Part of a small language model's weights: 9 layers, biases.
MLP neurons of a small language model. Each row is named by its layer, matrix (down: output weights) and neuron, and shows model dimensions 0-191. Each number is 128 + 32 x the weight over its row's rms, rounded and kept within 0 to 255. Numbers have three digits each.
After each neuron's rows, "fires before" lists the tokens most often just after its 100 highest values on Wikipedia text that the model never trained on. A number after a token or word is its count.

L4.down425:118141140105123131188051135102135201118130068089064127184132132100155134111159148108182071096137145155102102163110129198171156166070168169114147133114148117119097151143136171109067162134131116121128121134119116148098094091206112150137114151149199170087089199118126153155067123083163079135137114184183148122156154147107182146147108103099093113176146083133120125112165141096152109156142068158054102095141107110133043124127102114123091104096139126116096155125151092116094113129105130180103105124088114122083108179149113093111136195144132129141144148108127114134204122185121144107
fires before: "3" 14, "8" 11, "4" 10, "0" 9, "7" 8, "2" 8

L4.down652:146121159088058147105153151081146133103119113088132171100047147110164133143107135112077147117110146102100152120148123153122158136159128065111107152083159112101074127125158085143132121133104092110185128156105106160123100127182084130097055115104169062126148108118082175123109189146112156106156155146123142117104102122071172064108122093142212125153102058131172135122167155145164049045131134171078112139100117112056100092128109122140126162114099103102105114081129169086171157154165133164165122122144138124175184108106141150175167103137139085121138153171135073106163060133171158106
fires before: ":" 46, " " 8, "us" 5, "ed" 4

L4.down1127:101184175106129100166146109153175180128177164116125108118133110155081101110160152107111118128144161157162166118109159121154099103163176163103080166162091131151125099174122154111073140206191165135129166094095169113051118181112102133150124169169162128087099113147119098089142091091169169136115144064120098142130087113157070159160120130101098112172107124083132077151109190122190158154069150142183126137171101102167112116151100115166110091091119087094136136110075125176136073091137128123159167120117147166139159097141148140132170173166174162164136142060182060190119086141173137149
fires before: "-" 17, "0" 8, "2" 7, "9" 7, "4" 7, "5" 7

L3.down1055:120152089085089151083106139052113205112113125108119117152181127060128106119102164087091135186135151147119136129124128146117128166122153201119153069092132181096119138072156109125130168183084121127200098095171143126195175074185124151168104154110105148060116139126096122143136103181106138149056123152145169136134140111138110161169103128151112136160165106129141120130179198079105095153161163082127169135151163095175132127133130109154164178115075176128142147102180147164142170111146087082100084168139153063108100091098098061167198161073119126121119108148106091113109126085142168148
fires before: "|" 54, "amily" 4

L3.down1000:061102072152053146079119138140107094140128132108131120096116119086104142079213107155130114166113108133079123150138157100148097109139133137104047098116188114129124069105124136146121146189103238149143191145103113098095100157142147095130091210139134134176127116165120153103147143106123130145167214178119141095178106157137158174143077079129198112153140153096122095127089120116131164145121081102125129123160136114165093169228117211142145172125123122144126151078208106141137131114115098095137181141133152146081120106122077121146139122152149130172122138094129111151109150108118126130
fires before: " " 31, " of" 12, "ed" 5, "ic" 5, "icip" 4

L4.down701:117126133158154153095106058102151205146082145134074102141124094132149126177135115050133151126112139183135086137128140163144172181175139118088103079155153079107154120102119108203102155068191118138056146176153172107139121108115141111143171211126128114178121134129133193122063085136134160148041092177164109124128160106116078159138085141112198134118078131174211116139113089160161127063118148126125129151139104134124171048107091128080165091159127187118098097165137141122112161155092157130153113136127153172106142165138167153126133120151107131111151162111057155106136113109081174084
fires before: " |" 24, "–" 10, "1" 10, "0" 9, ";" 9, "." 6

L4.down1250:163071092137116099152161129126171157149098132179131118134120164098092117077095171162151149126131118115156132166129056118102124137131113121173202138117140110111119119121118052131109052146080141165107109127149109155156157131079090169166056134124081068069098142156100110152157137150050087115123072114194080082063054102130150155162137145118126121138133136126121077108089117218124113179150174140098118128093203187131108139153151198132094119178130089129132130177138160089147135076124176134164137195175120117137089176171100113079142107146146169092085118086127137121143057101133159166
fires before: " |" 35, "1" 7, "otes" 7, "2" 5, "3" 4, "." 4

L3.down1246:133203110065151122163106124130114149118151132155134054147113105133071108066193124105135147111117166137148127089134164125142084064150108220096125114122111109152193034112038139148070117126136213088147130179156105118124116188068140156122150196152151167092141140136126106149170069098158110172086124160099145148148107154139156123131162175162063156190141149124071110124137132079151163191105094160180144104131128137171124155090088138123098159144179151143170108109139089134132120125099153093102116149109153169126099154084175109100144099149106135139096098106128074108155089130140147155
fires before: "-" 72, "==" 4, "|" 4

L4.down10:147131068085086160120112100143191123157169139104070096192152118124138117140099107084108125141121079065091146135112181177135106051109128123157129109121144185136176092181115153084172096165168112134197114143142143112189168106179148115101079141133115207185089080118131162131094133077105121162109115132099167106134169203126105177131143109172064136130125099088053141176160147119094121140157132146125154133097150165140125104094110093160128121127100165121138160116083122120163120110122113220152165182061096176130126115133121163165150154109133089150120081159138135156103180121111143147
fires before: "m" 13, "s" 12, " (" 10, "/" 8, "2" 7, "illion" 5

L3.down1193:103205109137114137128081193120122153161159134168137032148099118148094099095161146090135136084202143130108135143103158137198109048162149182080138133153157126175125099089064110186044119165122186094129127159143098081110102142091125137108165175123142112108093138135136064107126089119147165189103102163123134145115135175108140118142153122143095181178114124146092093123140119092132199149109079102116118056181110139154138153152104128075120141105178164117200074086166116130161100117136164109104113120115204197143120124079186108146132123121131118141061063156129046112155116116100136111
fires before: "-" 52, "|" 6, " " 5

L4.down894:160099097152070161124136108108105102077085110105166145156120151139109092118197188137107112105148097182143126109105139135145131126156139120183142165150161135095166100136087147138164118079116173150164157124103137116052158132121187120141120194142120096060103161153161116117106135131116127099098094123166104094108118130161115135131125152101153118120119099177136088159070200156109084164115157185166157079093176129055142078219159135108178124143111112128140131132128150077138132134216131068112128144115178087112085131107124142118137041185166139158097116116137165169157142127161086130
fires before: " |" 21, " (" 10, ";" 7, ".\n\n" 5, " and" 5, " is" 4

L4.down1309:141144147131225115115178170136169162144157109098123121129156118096103118072136142111130115150157141123135126118121115120171091122113136100103123138109170107103067159141155119141161155142087190097118135098130144114131188074141152115178136201146170124098142132083156174146089108047136156091129111168179118158127143127138207146103099135094179112165110084071123153101159126115099084135168107178130154125149146103115106129116112084135183091109171057091107055149138091158110143113080144145123107072097120120128036191164139135128101142178078099126083102141148151104177102080124088110
fires before: "4" 12, "1" 12, "3" 12, "6" 9, "9" 9

L4.down1235:130108134107138149179138120105112103105159134051118141134123126122126126108069108179137074150138161113193141112116125169131129116106101194096164184137113063159139073080160131131129131093088148183161133182099116130087158148095127113110107162093098150183127128118098161107088078177157112121123130156113159122113129090089133139135094143158172162109087117135133097126121131137108107150164187128110138142109074168115100120150108106145107186095014133110130102151082158127114151149101116105113173167138151131129115085191120109093173120135133110119173165203043133124126108121100209106
fires before: " " 18, "er" 12, "ical" 8, "ic" 6, "ation" 6, "ing" 5

L4.down1068:092194135132106134132120159111143164099121148109130147133097135118110118122187100052159094101192165140077053135087138127154128114123153166154118176097179149101081150122125145096079174102204151122091142135119101131140149090172104116123145158145147080089104192142127141141105124126229119156094128152144118114179109117190106099181118097114150166169079154086138170108152121145161075125174082089037104068099096137121125143087083052109150116105079097137142143173177119192087125112096098162186088124128174163091140180159169131154110103127091156123135109114086173121100119091162139111
fires before: " " 42, "4" 7, "2" 5, "0" 4, "7" 4